config.toml
qk_norm = false
init_std_up = 0.0281
init_std_down = 0.0
schedule = "wsd"
batch_tokens = 16384
MLP neurons of a small language model. Each row is named by its layer, matrix (gate and up: input weights) and neuron, and shows model dimensions 0-95. Each number is 128 + 32 x the weight over its row's rms, rounded and kept within 0 to 255. Numbers have three digits each. A neuron's up and down rows have the sign that makes its largest values positive.
After each neuron's rows, "fires on" lists the tokens most often at its 100 highest values on Wikipedia text that the model never trained on.

L6.gate431:136114125128193106122157119138138082143151154219161118134175087125129138082115194139123135152158100181123075082119157087105138154171145185098183091097154176107167107158090196102092123097153112125105076150101139198171074151135132127169152085170125112073149162151200095175087120170117085125
L6.up431:120096165135185116081137143082187145107113157141091108145095133110140123158148120119164207100084147142170083148156138157133090196195139168149162140154154129063158125091133120157170150092117141117161127169102126160179171156088152113146086170136099159121116132137231168096121111068173142128
fires on: " ", "2"

L4.gate40:094139146154078145161132150091134132142122128148141138130123108135138140128057098173129142150184173169158148091092138091137118124119133130114062108120131132115093100153143134108121105135132119155101124168096097135119158109068115061138200209135105158084118146125107140112140101159160078050
L4.up40:123147122145113116052128207151174091107157097211128113172155119175118101183151114170125201123172124152144162085114092093136089147131117126097059093095079105123116103114107174172093183179117190080128103161121135138124204146117086115121116161125127115132123145095126161088116150100086095133
fires on: ",", " is", " were", "°"

L6.gate311:146083126069135117083156106126091142120151121174089086079108131158103168099093139218116182148141158140140140112144134063131058134124125188076139146105091095185115152178159129104163160180125095180126150139161085149142099138069150093118171135122139093175104157109142115174132043165106131126
L6.up311:133120158094107179171223108093149084191119093130134105165128114151075124140110141137126115229099180066123152174166134112099093071047108153082101131181133113113112153122122131114132082094137126112054145144098147115074155105116155134109185090121149080139108128089141096058082056149081142102
fires on: ",", " –", "\n", "-"

L6.gate78:142120153070122087122171108080194108161055119213148168149135086069083155151078136092158177138090132152184112158168106066105087095178090156115138150164061137186127130110124164176131113113163159110158045100150093144115092176136128102121165079117152159196097127145150116139135145120122125207
L6.up78:165099173090144133102121167097171124107128068161116153059117118198093086134142063130131160143078143162115131148179145087159123149103173136159151131131080166135164127182114131191151150182090108198146129159111087150057044138136116097150124086095145134113165097143097097166080144171105134051
fires on: " ", "un"

L4.gate451:207147116161119127092150086143101136167117134162145103111104113169119081170076174139101167109161180132133144108144107140185094109162200117111118139099073135069154109148189177138153138113162083159153105141098160110065102082092153171122122083116107086124104129088148168112138153166086168068
L4.up451:184178126150106081078171121137118097076066128166161102084168099149119120161058180109120187113174148135115120135146189107119121158138176164080138126067053141106166116149159174165143114137142117099116095112108109073127096108107115105169100112099119086114120044093101160162140115164128145117
fires on: ":", "1", " was", "):", "2", "8"

L4.gate199:130134151158175141180153136106116086153136130098082138120063070104149131143135118140024145118131144135184179125136117034172122113155132126131138163156129125179116118139094153094148158126163106169065226125128118149188123126105118104089152150123123168145073117141116084079159097148106118130
L4.up199:097158109151070195063085031134181099120105132075075147140111051136100138128127137109163130160109125154183137131116085122134132116169139086124169153160136133106155123109135154116214199115119154182134176074071109115131112103100116161082160141138122139112088157103109156102155169128072139127
fires on: "1", ",", "===", "2", "-", " The"

L6.gate570:151128154157147139138153101135116189131147135137140085130160143090190142142124146145064106099194115113077141144139121087154126131056151128089132120108159069105174076156144072174091119153150145097140152115123114102182134121128143088122113157187126109120125153126160167175140053144140083099
L6.up570:130114074142142156073084151145076170108097141121163151097190160114177171124112133145115132048101101097128187095111109119151162096143107129180118110086130167095136172121094090135197113144106153147078130183172151068121057080123152100131178175102075121104097106100182109129178148099135175146
fires on: "7", "4", "6", "5", "D", "3"

L4.gate149:114108155087138167148125125101091127126166121148039092132137090151164154144204137145135181113168061101127150138078100126113156150090095095173092127145114078093149088155122087114162083140204114103080073198145133112116160166167123105128146128176170133106203149093158166133173133117127131126
L4.up149:061132088119131161122139188089101148140172165142056171121111151132152149124063108110147107094140178189149092138068158108109135149128133135139129120145180122093125099135137114096129158149135058160134171178147094074090140084097116094062125155142152142114154193156105168163144061114182158079
fires on: " to", "5", " on", "'", "9", " Succeed"

L6.gate15:145184141165185129139094135102110135121065060093153130140184088125107118097123176154115151083059121174103136137130082156132171123120140141105196155122083121122141051133121119104169083101151122096131136160153089140145085128144158161133138087183095115176199099116161116147137146147118106121
L6.up15:133116075065148109146079149098105145153095147136101116130125151152082163173168106111162181106084142135082104155157144125114125140161037084116135079116069147155133130128120094123162108159068159096091143106163124127156105143050162166167124115129140074163098144133073117136120140167143044118
fires on: ":", "s", "r", "0"

L6.gate50:132101165127131156167093126081090090114118113148169132176100195132179119144105165124068128171121152144087187127168077155141100125110158133064130081122113124148126127159105137111112067133127131193124118132148091158123108104158187145115192125133124095200176094101176073152199115097101104132
L6.up50:073098149154087147085120155166103119089112142152157121044167110141090121110114122087191130084120120179119090148112159118148094116138121096100146130155056140140133114140152109113068147155117125144136100185118128153153116106124149122124159141129088140114150184136107143163139100115076044145
fires on: "i", "a", "y", "it", "e", "o"

L6.gate436:132136163219163108158167156079082126113162115076138113141068135108101111052121130118108146143112122130147145115170173103100138112070180124121139133129176114085123119129135162126179130152220108179089168177169139114106090106166174147129164128187166069131130176107169106124135142141152111159
L6.up436:026076085114181135136105139128127133125113111088206098140053138094152072106157121118144137169111056123059111117166130149137125093110132061108135161083144136069105143103095150089128074126137090109131123131165145122137137150088176137129115095094139162101106181118157138142084154115101104155
fires on: " and", "1", " to", "s", "\n", "2"

L4.gate108:152113185074124161079128109108132136136142124112055155104144106092114160091184168146133095077131097113145109125108117117171236122074165111178082125168160157117133074120125122119123145033120099161068080152132121151089147139160127113134167107131158137123146128132180110125093112134098065167
L4.up108:147130145105163065139122133053151143069120116153131121125086144184131136119120106136123138078167140140122157171118139106101120119128114150120118105100144136176134117120106109104140123062127112094180104205161104125104132167136124100102150171162160169217119141136124080156129097151146110097
fires on: " an", " to", "9", " ", " on"

L6.gate138:190121108100127131117189168125156158150139109132123070063115084194123148103147125111174153173123174134107133138152159123084130121114104158099121131128139096171147186135143195097159145109177150158150172171143058150147090125131096135117090149120170076141091145076182146116120144138077096047
L6.up138:126130109142134192171147117090159136193133070127113080106119113149084142076094176135139093107140150093123113152191138142112072157084137139109111067079157145064139151176117127110134147108128095156132127174124169144094141106086141113114074097129160088134093078063113123084131088116127116069
fires on: " in", " of", "\n", " from", "-"

L6.gate465:149162142143135198147162108156139125110109119109127080208134178090087173059147150129104161131095115096130175100103107100104132083103181110104076105169151144167149096127114164111131140097151120150130128150148111167171066127151146128103150145150132034092125111133152120164191071138091108148
L6.up465:157154145156134120108104061148145153085133130140111108125137134134139115122103116087077126143128105137145072126126112145128117126148132111080116164108162121147116081070156067103121097144122087178198063094091087106176156105072162158110116097228122183102147118160196113123138091081094127190
fires on: "2", "s", "0", "-", " S", "1"

L6.gate593:138140107113162125108102177137102175092140126209134104139119131089168113158134128128159066120156131156137146146080083134182127182172182147080123160119127176159179109172086135130117072083121107130105126114165106160108092189115085138087136118158179152152176133112095130146138113143072103115
L6.up593:111104148193206126120138090165168111093155135124111126140130113117163135148061163152085088097168105130142117069123126127134074093103109167118144113143177121157143145116107130135112189118164132146167099162117066122157140163177140161153140133153082162090182187100189101081173108171141115149
fires on: "2"

L6.gate201:168139113086188078112136138127108135074066141108072106074139167132140089124078148118160119144159129213128180148098138117193158149200159126092137177116092125100172137091212132105180132118111073160166145094120110143123126127084149140102104192143052140149083151126170140131119150162030103085
L6.up201:120145070139133121106116158053160141115128113113060101137111128166179101152137130119192130122102110123156172127107112172107145183140148151111095048167096127130142088164113116148135141114144097116149093191133145106116159141132154137092126097161208108149140084122184132204168154144146121113
fires on: "s", "es", ":", "ing", "ate"

L6.gate110:138112059075200149116185058124188157101165119138123120109126095168120164101103146094162119186138123089165196151121109109167095150200148152134104115144141142119150104148157188133114103108108073176086108168106138076126122114140126156140096132162131074167123149071208128111140149105122143139
L6.up110:180111125116143120169188096128096121149128077129147106135100077116135115117111195112120117129115114117154119159073192060123134148144165153126117119095102149127132139147127151161096122088171143142126156130091149115107110162188098184174047111138155113078113157103142139128122160132091097123
fires on: " of", " in", " =", " northern"

L4.gate413:118112077089143069154169086129112119186121122147112132073175176184098154147100180118162196202155146102094094158126139117115087150126078155134119168108205126159133134156116157060131090153171166167104171159146157091052086123084167102133139170120169050143137091075154097132088092122129116095
L4.up413:137071107053128087140120128105174126099095093110134071100193142144111092069138218137086135138089134110104133146153135105164114077174118140104093128106107102144138177138170100155177097134107159136106147133112084145132098094161148142153132118101136115168076153111116122160079155080060119098
fires on: ":", " –", " •", ";", ");", "3"

L6.gate566:111167148153164115067107093124096090094038126057147111095169128098095105178115142157078138122178090146197181141073162144207149098142146146155175104193157124076167124161164130120164112144146130133109142110186136169134093112104134100101098145144144125100087085068128141127139118143139134114
L6.up566:132132138177108130097164086124121132109126182170129133104151122140109197126165202123099169130114134102182141165060132094132119067129115107075163122100128146145089137149128115062162140096118059208144104133062101149171115140119203087086160110114138086137076147172134154119185048108131100140
fires on: ",", "1", "8", "7", "9", "6"

L6.gate395:156147098065170140098157124163134114091127156117124135195091087084105144089142083114149137105159132113127133101130145120124143149125159188099129134108087177094117101123123201115159186168138115132065166108076077160160091154124154103117177124158097146122129165162131117206157081079149142177
L6.up395:182120069126113166135191143129170125137170101141083107150119077158094100088143143138123081163169112139120147086099100110094119149149120149146049132115106089168136114184164096101152180124174113144130169142089195159126175187085123159117152160102131151156101105118086132089134129165148126130
fires on: "s", " Em", "im", "th", "ch", " second"

L4.gate15:114087129106156123084138142113143076081123130070119064115115126111156149105116154130075151200101125064085170138133093100134085144091119120149140143094068085153089178173080127138116117111131083058189110153106109139201109188103143133155140147109157196118146120163099147105109107131205116141
L4.up15:115125171090200147114083159138108119174135154142110151119104136156140113101066094089128164126130123152140125052107163146094097099102149151126067048104136077174110167141131174178150174111113067094139123148041093126133163125098144147112124091113088117121127134095115124114154158073143179123
fires on: "-", "\"", "1", " •", "DST"

L6.gate163:128098105124172116131173156104146193156085171146097082098065138168060174090130123115130154179162089174095152135088110138136139206135141133128085168118095167158156111149107174112151115133156130154142099174161129176176115115092116102064092131131170127119109149083125140164171106163084059131
L6.up163:161190092151171119196132112109199148152108164125088094093123139163063152122140083166140128097193095199147138144153115161151097150082104134226092089128149116135113151172142138100126154096120110153101117082154116152134118087067063109129090183153119169096167116134121101105171095102107103101
fires on: "ing", "s", "d", "ed", "er"

L6.gate444:141102126095175161144110113117108147138131117115106153144127093171102135092110134120140217188081144111093103138135099110108134148181126179068043141135092159149142104088136220140110170107095090122136140113158114093175164147116175195119107112136091113087112100128131076169171164108039126153
L6.up444:181127104103130111170118119109148070148126130143122173139153111160149116154176138147185168154186099118111114146166112056192127160155102114153175148133131150130128148109111153122136132135151117105136190108155153155170140155080126144121135171169195107133101111195082101111086186106189071158
fires on: ":", "c", "cu", "0", "ra"

L6.gate318:129125080107149108113191070081188191116073124184119100142127127062100167086121110106090124085087160166153140131098062122114118150127113127133152140120106141143177140159157147174127121070130079114153156144146101144134148157073121119074113182098191129164109153120105186110159154111121068174
L6.up318:132139118159173099172091126149117088111097138109129101127069154144143130160167080129166103177098150137177133104106101185078195139112106108120107197126091078122113146076149152152123165099158138160138161140085119134054223129141116177142160166121084139140108167104143145119147160158160136132
fires on: "2", "t", "1", " comp"

L6.gate597:100178157140174079125151133118140117102132144144115107168147103104095095102130124132146158130093164067151162163122100154106201088146113103164125144114077160182151096149127205168145088151097133125090178201172108074056094144185119083093130142162153122143111140006128149125135155122130152072
L6.up597:192209101126172149121125133125132129116156098152110098089113123069108123149159173134130125088106117110154143117115079102129115118105101049169106081094119137142141207148113135165148131201108121071106214168097153055071131099140099142093109109166155125148146150092076161128142118118114084132
fires on: "s", "0", "'", " in", "tic", "mic"

L4.gate264:136162162136127090155193113104172118104200124139128130142080089110047133057133128096101113159089206187147128141175123082169163104147141155132141098101083106167137155108215207141140107138165111190096115165145096115070109160109130119116148128126094120096144158144105118098066110173074084159
L4.up264:106156107118106130078048132086109132174136085042152123124115077106091119140171135175190105184099083166137123176139126091140173085108092110178130085157081177130122122148158126127111099144134146161093168205108119117106121134111110178149195143091145097075163119128102153127086133102138134140
fires on: ",", " ", " and"

L6.gate577:147115124159182132129151085145181159076115110130132081174104188103179145113140117152067146145169137145170162102056133097183142136108151161126187152187117111088159123188155177170149113082155098106069128117090076181128118146122094101107118148203175111138139117080093159125179133139092093112
L6.up577:128140082109172180149163125166154118113139096194130117186117124102113090143145136172085131122152156095102154091145129103129106112161085162104114136115137116148097174128097141125129175096132159130123035164181123186151118135136132091138098178142166094125110164101078126130173135092151029120
fires on: "2"

L4.gate9:097138113144137113169076092167131095103110114039134125097059070148171143128153073140095154167099131113133125165117093087154170077165112122110125151113169139099119102185177152106172136144074130158063132180160104131155150112104114148103058100108126071183134124128084129120120100076083094113
L4.up9:122162123069055200084157160142126110123070187110127142086169179140070192154132183158078144213112121142091129150120133132161134125122109178144150147151096160103139194082132168147140109162170130124127113133129134103170128178033117104143082124142131084069143146115103106097118095131086174174
fires on: ":", "-", ",", " |", "Source"

L6.gate516:118157141099143110099130139112112167145173127128114071152139148149074128117087174111137116154084171149119099123122150107139118118160108184113118161191105137164114120153094203132125130159143169142101123085156108091211163082117147100127165154117038143108114162127166108156126058139134146153
L6.up516:086155165113130145141131107108108105159077094088097155135147152132159184142130145106154091144134085132098107108159137116077125134135079173153089128137175197101123173169105156141134137188132142178137108149175118081087063101140129123168132177129135125160110159138216105105166125165093111154
fires on: ",", "en", "to", "ar", "er"

L6.gate638:104173081144119154111144125170158111156189166154151131172050162118068110074154180131127122139055127070130190109142117136135144153089177147075129110199093096124145140157131166133150099117127121137065108127090097124104099128123122121145179114150130082121175170103168131120092091163149127084
L6.up638:110173105122113091023114099111123101120160174053111094136127116124117125137061125110115136092123120106234132142121070122111171150161174129131144151095105161148133105150175157146132075127115091154118051121093110067091181164109132141142164121110116126121179126113098141166104114095165183156
fires on: "1", "9", "0", " ", "2", "3"

L4.gate106:101122147098147138096111158136144102061055065112100065133084083115164151123141105135119150175101132105152133189137089095105131104163149101121138148143105113204114169152135163149148151145076073165191113161103133191147118061081158092151145097109118163169120107146124102137157091098153138120
L4.up106:144187118140087171141147118143106144069117146179145086160128105064147127176132173130141086167152116166151122115084129165092139143111094107129109104145107119089137116146122157151143169120112189160143108086098141105191151071099105140170122123140181112092155162114206159136187036141108141106
fires on: "p", "b", ",", "-", "de", "c"

L6.gate271:158127103106154148106149066172115111061084155116113122148123077128130105046055141158170120131114171124129142133134118144124186105110114163129107116127083173158155162130174189130107117114148113150123192087147116110161132139135159128094134184092115095086147165138126147178121137104085089148
L6.up271:099069146092132138157173134046173108153150182087144111194086110147118155071130126134175090135139164185175134162143173103078102109112128164160122129126138115111155145137129124132138162110149109138093197119129134125109094127117099108144167136129168103145151147122159146108115099162100080167
fires on: "\n", "ac", "1", " second", "th", "mini"

L6.gate183:110154149079141138134117110138167150174067144110129104149127098160069168098197080173076173156091181154113128121108144112119114158115125165106108076136103111102150157128095174116211163134109095132090155158138106148108077096093144112140160134133093140171155098104111097121126120126098097122
L6.up183:121204130174094215068147102134137075137080118083119120191113068145081123130086137165136140065161145163170155136139128091105142156102125143136115151122146121148125158105178136115108163158188163148142157145158082136068172086086105164128169153151124087145067101138104147092184109174078149147
fires on: ":", "):", " and", "n", " to", ";"

L4.gate100:129114139115109127128168132127135156195126220128122131091106160113149101017137136182125138155122152160107117101109155122118114139129079195126113138158153148147173159136088054094141058070135090174187185147130133152110117081135132149153112112134120082135188117119109114103114101117105114099
L4.up100:113132082152146117085139134135104123091166067131156095125124127159120181075125054175098125091157126122143151107099110128084182097125068160120141164163144135168164191074154117153094158129113079085222116123145069103069106090109120136140119104117101172084177125113091125126183133151104151132
fires on: ";", " and", ".", " ="

L6.gate443:126174155150133152130117156082125132117090108094201140138129130101117135122118075115101152125110133122151110146126090128140185067077173157104102126153123204165144099218060160143121061127121140100139084162203121145102173105150148111080170084152094074119137058059147140124108149178109081163
L6.up443:103093100129129126165148136148151122146168121095124085101150129104096153098151076095182151160086142117029115113097081157118088105058096124083157114181137152101121091171099111124143124135127149127192120142184152208169131191096157118100175074110125085101092157122129136099139109176152114139
fires on: "r", "e", "er", "s", "u", "o"

L6.gate54:114126115097143154151143083106159126086136151154095165117088214054093126141086030117110148130097147128096149126049051110154097065078128133121114134190157173165154132183121112082138093164128140107134131126125128170095095140125162120088068135152186151135116131085145123079101148109128135130
L6.up54:162163160139074117162136092133151190113065105048138152138137170104151121111119179159071105087131090138129123135073078119109093118107146118145123084123116135069141154138191075137123117058142108148118104151132119142182176196142156080111135167114090093105105169124133128083162147112081113132
fires on: "1", "2"

L6.gate299:102146133128172134148106134152163165160145075157141086090071173113126121160132101143107140157121112214091133146111118079205166118139148145100162179190116179098155139168189148147143123101164110166138099119097102135108115098112124162080163137146171174134098095104092126165176172097124122135
L6.up299:074115178148107176170132093112181157141125112141173088142142097112173145112105140163145133088142126108119146106132153144107090073107118190122159093114143131164159140103149127094075164190111090111146064128168137123166126131160189109131085142130141109136077144108121154134088148122102119156
fires on: "2"

L4.gate411:095126172080114147152142072152158109111084120134127095153096185105043106175111094173101142094088155133172156120100095112185148108070098155141157138088143145108128135204150177127157089125117103121130084163128106198207169104149152104120143109094112083103192104109148177106088130105137120138
L4.up411:109093117064132091154123135114130165103155151134084094107149179106062098147160122126070124078171111103146128177156125156099065138167137063133124138158139142105122166179054139068139138105071112061153173145152116086173127154137166089122120132187095161143131106115116145143082180097136143098
fires on: " first", "9", "1", "2"

L6.gate213:133151102184165075133158139104100158079127068061132159116124128119117095132070143133130069144174112144155170084116134136093131157179153116168109152123062102131160061167139140152102109144141099146132122120102093074136136102110085173095162145120085158097129117083157170088183108197065142099
L6.up213:129162097103119108107120143136147163118093135128146107174140135105133103171135149096142167130191164121134141078143149126164143224151065147124151117105074163164126115238122153122101143105161076114141109129123112148165120091093162179070174128122170110101113087124138155193158081095102101141
fires on: "s", "ed"

L4.gate10:090106169086165103119124109140134138138113114129161097159096105080069165139075125107149191156065128123154125155170134093110133072099156126114198145114141191097125121137129107137132090117110103130161110133155040149138094192162188152091087141143087127135090189139104129183103183113176115179
L4.up10:085154112127133132095146117120095103083110057093089160134120110124164163171123123162156148114119093132187147168143131124067121122107089142144169126179126103103129140181123055103138124158129139112128130109142070192195124150101147080113143142140088125134095114122115076137100091171133121078
fires on: " \"", " ", "-"

L4.gate512:190117118142229112196167159064144147137119131153100085125103116094185115074032097132131168140191122130106131072116165071124078097169144149144158151167109065128134086118112162149162139131143150128143106087163110115110099127158079113107075078161157100164105089121117117118108121126150147096
L4.up512:165158093138141074139156126122160138148153185110086045133101155135119110084112090114138136115065140105149131167151130116127056138096124105155164127178113111120166121132148107177153156115124107127198147134119144079139101151105111132121157162133133112132194139094136120127155109134150155105
fires on: " such", "ed", " known", "ing", " later", " Later"

L6.gate57:083120184107189104082108096112137184111126162113103105061170143134078155116122142126143127146112124142166075140158152105169149115098097121145054171102114117161130152170151151145157085160147072143099174114139163121141126106133170110144133191118116123096092139087108177108133144137066140166
L6.up57:125141200106187117096147123103171100106070110138154159095168132144130196153128129173142134135139161132208143139179139134113112116150186117147146118119151097135136064164134158114102131151127130136166159158170089182113105190105109208109150103144093100111125111179186169098142086132106137080
fires on: " and", " |", "g", "ar", "en", "n"

L4.gate603:122203108151131178104128138099131183155130080146207177088106064131150135106115209146105127159167135144117151139113134146118129100190149149139036152139138164098111129165150158125105125114084092169074095157074114085098173146160125084111107158141127082143086179110098150089112169169171151063
L4.up603:104166148184119158109094167087110140107144113096176167186170133125111138171178195131143148136156174149126132166126122127114116139160184085140132128098139170128099129102116173135087155129132203097100190160122163125158162161110047114114167121188119145184142153131097114082111142127082165134
fires on: ",", " were", "aged", " Chicago", " was"

L4.gate635:124116176182150148089185105130117207108128101166168102091181101150090149148143156163168072120084176156088146117182088111096127109116087126154144085097143137114143145171112114071101102080108092152077090143093143125194132130033115118156160182168121150166165169142167143112139085108124106111
L4.up635:115116122119143114098191145168155150131124131114127189139126113118127139114141168085098136096123125084143109118133168095182074130136098157102143100045149126102131050181111128145114128134128078117051174167071137144167165128129144073149112148119143119087072144135113083108113118151161106104
fires on: ",", " is", " was"

L6.gate178:149090081052201080088197134128112172114132126141131122113147162111118122133134155157092135129187157098149193120114149124112110156168072145118105112148174096159172145145167158106113157084139112111095161159171070101107128090133113086074150140149117114205153125099027095105141075112106150074
L6.up178:150200113044115160088116094073109137204125066119161129051129156153129166058130135186097139169080160095102117068176119106120137141106108131129106132149153136196124112134129153138125146141088091200161123108087107089152155122153163101119171152111125179104093159124140132150197142183136080117
fires on: " is", " |", ":", ";", " an"

L4.gate177:146178115095099061137131154092173188108103114152116151116115122124116148122165098106148179129113193202185068138151109118118135115143197122134138088057137162137106084114165145120152045119155081144159144092092095114119147113097161196128180145153146162115151183161084193108134211118106083164
L4.up177:073159112097108100081136032099111097134112129098125153129197149119143077127174165148170206098117088069156125110087140154109135173050066160127155178168178146077143142098131124078137108220084130080108120184130137182132151161104136103115183131141111077145126112112148154082118125102104188116
fires on: " ", "4", "8", "1", "0", "7"

L4.gate143:132127159149171097144186117117117148145128155169111102119107123157160094047164134148111126143124202152121165131095079121141117143101120153068123089105128083174145135135123111031104126085121132145172190130083052081195140118082165123125086080144067083145142111149173098101154145190108115133
L4.up143:145137087130146138116107089127138153197096119121122153139149104074089127127162159153150110091114139092152091128134153104106152132096134078158139132137101189084152164140094140178144105125123161053048129105129167190137142103162107140175168120123115133055093179093126023114082110145065161150
fires on: " ", "8", "9", "6", "4", ")"

L6.gate624:156079095125135172074129067144195117112185078159143125114177117145110100113042198095128121096131094152097107145100119081110105075122099153085143163092073184148149115159156161156155102184185135147133153124124100137115100159104132148119126102101140119162112166123145069162111136120131160123
L6.up624:083164089122139096139129085175152131138093115141183082117157131228140177137111114124130150184066153114084105118128113111163070091145181138155104193156098121123162128144094115133147149146125086139112104140138181081181136053049125152181084077038143124168148128096118151099111146114087140113
fires on: "2", "8", "4", "3", "1", "5"

L6.gate387:167141155115137112137166123080103177158121116156106125136136136118076151045147150102141075155078158190163123163132171152124091152088130129107091167089153127096157145107113153102125158108168141179078170151191072160132118196102120168091172176128145105122102188135129156092175170134094092149
L6.up387:101164157062159160132149133144149151117092099164109122118139105183131121114137128114103114180149147116105098129077158106137099128052069098134131110130114107098106154111132106121157193198179145138071155148169090135077116165104082132187153136110125181118058087135134134117117158104114150123
fires on: " and", ",", " or", "y"

L6.gate222:140121109167165089088129121069157156165119174211146142175074202099057156081105111117114127081130092131177156084091122101146141117186201132096123109131106097113158092128110146134075114152120127110161097162126124156100094116082128122117101115120118083145083072114100125122144095129062161114
L6.up222:119096145143109134131080181076066107125096113155150070122167100144095152118126093112086092091131117092145112150159062141181139145119069196106153089128118157223142157147141126127109081105151083155137085101113138104202044124068130126147122089110170129142150125115136133132161055118049120153
fires on: "s", "ed", "ing", "1"

L4.gate93:104111151100159158085160093126152179119059117102097116104109090145103088134101168207091168157103166158178140087128137149116147081150178176098103132142191105121136085115183220121168131139134097162099177149105143167135101071156176143117146181090121084193130135109141108106075131135106119093
L4.up93:119167171152106148122073174075045161152158120161125150105133100142083195144148120109158153144118124178154117137126170101124110139171138117176092178092101185108134224172185112131159111093194118210177114182079103143170154112122107162150156198073144068127105124181127105117160133136141104159
fires on: ",", ";", " ", "."

L4.gate595:129173179131141131161137058173127087106146131117136112147124147123152179073076086109131126191152147123134118117087084144129138131159100073119149103126116081152108104155139133108050182100152113103140169118153150134126121147088131127109091160161139128132110119078105169131158066077135170116
L4.up595:140166172048112105124149108150110149115129084050102138071177112211094135086094116078182161092082086076099143113114106155124110064103159144119103112119132117152149126113115119140124128152135172137059150175148144114087168176095113133107141176112071068079103120128147110156146140104107170115
fires on: "1", "3", "4", "9", "6", "2"

L6.gate590:144118028128124116075088152075136099135089153163139131102137135150091112145181154141109076138075121166092194139125116170142151147142119158106127143103139047102153131103079152094168100083148076105198175146134088185150141154107129136163091146116081111105138098105073086147135145142053155062
L6.up590:064116089107121172170095126129170116149110119110158094165180133145061083166095184100142092107168088186154172146137147147110142095127093113126219128126136069110115119143124101120126140115107091118090099073086131155108106150123138187144149131148166155167091069135171094147092156150119069118
fires on: "s", "op", "it", "ut", "t"

L6.gate153:081149165100134135144154138102143103050141123134134105127171115156125143181107098104129173140081165153099176134131100156127170120084124121130110082164072164161171157139121197105111123108124140144143156104102054090122133154114116140093120150178128172091078115122100138164099158102133121123
L6.up153:082189127135130121163106101137093191119115114127113120090106114143105080143108095153121148099159102111170108148111110102150100123155094096117136146155127154106125126063220108157132125151097112136097095116093055121093124089163135139147124130178133156149162121156122150060138099163146148139
fires on: "0", "'", "2", "9", "ma", "1"

L4.gate4:085139105091092144097087126135184111113155134147110102056169140112091127178072170145090131157150118163097107146113084142181125105114072116153141086116104161136116138174142137163176106098165115113106128137143086121197104181115122185129148147055135098098136121133105183154070136077131100174
L4.up4:066112119062121136143110158134132123149090164071106145107146115162165123189129123086194112173062120116142122132143094144176124113106055117165147111122183144134150091125153095138174129114140086162106216135107178033103122107108121165148140111097092077080060121090150082118171093060131109135
fires on: "1", "-", "8", "2", "mini"

L6.gate591:103096158139042163093175166145082159122126129129119179138124145132087139182120068105098133125137162167148160151094165122157134097151092102107135141089092158067144087164061113104176154129129157173143164103122122091159138082170145155162034054115120148127145114115131120127150120186144165137
L6.up591:109191109181052026115164116132146101103136140122184158113131127127114101112089180109100150130087108121143098183098150184115100102163110149113178090108077124112096162164148139128084126138179124114107095149159136125128108157135153197141112065152122083157141124131125146083086119145143123123
fires on: "1", "0", "8", " (", "7"

L4.gate101:145106174147172095113182102078150111132087076113139120123089116092100169179093153147120094144122128133164167202106091092130150134068116184141181102134137131119141135127103132120120090093154117140055095124162170126193057151152164095149126125097103136094091145137234116112106105122070137148
L4.up101:110126182106137121072176164103133119131085079126115153084145093166071112155068115105114186138179146107186092169093140088142102135110166103090150155130125169105112155117115106105165098145117096058114124071092115153089121162098228113086064103136058111057164206134143138149077097112158111194
fires on: "9", " "